From a checkpoint of a small transformer trained on Wikipedia.
Size: 11 layers, 4 heads of 64.
Training: a variant of Adam for these matrices, 285M tokens.
MLP neurons of a small language model. Each row is named by its layer, matrix (up: input weights) and neuron, and shows model dimensions 144-239. Each number is 128 + 32 x the weight over its row's rms, rounded and kept within 0 to 255. Numbers have three digits each.
After each neuron's rows, "fires on" lists the tokens most often at its 100 highest values on Wikipedia text that the model never trained on; "fires in" lists the words (lower case) most often at its 100 highest values on Wikipedia text that the model never trained on.

L3.up94:127129095136143196161172119091086087145137139129139145128075118097144170107111129121137120078122190139190129182150131114096161156094139113116107131128086133166139086180142091119128092130146087110143093146152131168081129079103139162208118107124188127163105116117124130147098116087104168146
fires on: " at", " international", " Prix", " regular", " International", "bon"
fires in: "at", "international", "prix", "arts", "carbon"

L2.up177:124118143136142150127128158110111127127145149105188069154158117140126131145125137156149176138120139154161182079143151100089148119112125019152125185142162096152159101080120078125117081098092107119207142073133113117094150134149159136100168122109122072124119131133134079103110121082112085117
fires on: " Team", " team", "da", "ah", " Angel", "na"
fires in: "team", "hannah", "teams", "angela", "wheelchair"

L2.up308:100081154106137172096141191139163138181128160136152094088091108185121107096140165083098114166096138108160119060115088139191057219083160136158153110177095127133078090123205105081076142163143121111152118164118107122108099135082139207157120100105202113058138122169080128153151156204133171123
fires on: " set", " first", " record", " over", " grant"
fires in: "first", "record", "set", "over", "records"

L3.up359:146189139092170061158129093149155120111118188106157148048174154116076133109138130067089058133106112126137172135137100142138156159131080146122123122141164129091115087078109169078124115104116138130124094094120137138098161105090163146124130182129129093100141225158101147113128147132067172158
fires on: " it", " ship", " vessel", " Billboard"
fires in: "it", "ship", "vessel", "billboard", "vessels"

L2.up720:091129136155091114113128116169145200105144096094112112090120115122091112127128110133111116179118128106126103137120104135170122173126102167153116140131084116079109137146124158129152107110167134141164074092079109157101083150129125166190117087100119054147122116182085145084185202100095132152
fires on: " at", " crew", " nomin", " received"
fires in: "at", "crew", "received", "nominations"

L2.up433:115112160078073115141123122061158135132108144103131131079118048130176150069135143144150122123173111177082113120177152076116105156104110106136164080187096131163177153112182156083080142137105112135135148115128156067115107132157189134148106093102160134143125102129112120197156091108074118107
fires on: " time", " south", " north", " Upper", " point"
fires in: "time", "south", "north", "upper", "east"

L4.up1039:115179086116132080105124123133128104077142145147102147160124124153182057109119134141107076143172080116134115111096133098125129096154144105043077168165140133156091102114134165141173179050086157142143106132122100134167133073157172112118116139132120184179141138108092095160107077083090131066
fires on: " place", " died", " were", " ft", " aged", " living"
fires in: "place", "died", "were", "ft", "aged", "living"

L3.up1093:143141076127138168106180145085112171158122143146180119047129140138203090146128078111160166160136108133167165092143150085099208155094154096173108202147129175154107138106111128124100127106137159135193106118117104125155123131176153142134166122095115110139130127099068104121146047124113109153
fires on: " other", " out", "ong", " two", " side"
fires in: "two", "other", "out", "side", "one", "coast"

L2.up951:065136091124167160162119193110120129119144206089174102114050103137159107167114112116063120141087068132147142150126057171139038131104112138150145125127102092160102107070151134182114149102144146113159145115122113095079137151173137147135164140103132148136120114155110096152173111206096106193
fires on: " Hu", " made", " written", " called", " Candidate", " named"
fires in: "made", "written", "called", "candidate", "named", "hua"

L4.up141:106166147107107113135122222049120119074144162180098145123167097197188095099128076120198063157156110131132158081114126100107063174138128088098131178129076081145136159145193138115089124078094147140091140152157152133078125090141172143169140124129118151131137111085148160128091074093151078106
fires on: " a", " football", " played", " first", " known", " debut"
fires in: "a", "football", "played", "first", "known", "debut"

L7.up1187:189132105086123149157151201133117082123131171083130129116097147120190094139115159150144160068128059095137154104174109136146140150132116125170046095108071150072129127099187097090087125081118132131125094120197134158148117156111119213113118129117089155114077129125173152144133106118107185107
fires on: " a", " June", " April", " November", " who", " February"
fires in: "a", "june", "april", "november", "who", "february"

L3.up883:143118099083129136111128176128153082092158162147073142079104052188123122131120146136112122140134150120108162127145139056097164131111134065168141128069062073124098149181149090141122131060127106141166093141095130104076145148100203078116190105062084106108113095098151118133149114077073120092
fires on: " I", " You", "on", "iji", "ke"
fires in: "i", "you", "beijing", "madonna", "yankees", "yakima"

L3.up972:105089157120143091145134166114117158086054127082168059170140117146150137077126137070113112130136130104104155040129062123132112207135122128162141139138134111018100093110161101125078099131152104138101159148124091166079121140098137176136141086096121139161099132168076124151189115185108096138
fires on: " as", " named", " called", " considered", " appointed"
fires in: "as", "named", "called", "considered", "appointed"

L2.up920:176109147105100140135051117150152212144168143124110122136173141110122092144173111113152183125142143111118109172141115105136148137133059139173082169122116106095110146174147137103157144148130119114171159090070106112095085136128152100100181132136185093186069110115108123172071143156168126080
fires on: " football", "ata", "yl", " basketball", " Olympic", "esc"
fires in: "football", "qatar", "basketball", "olympic"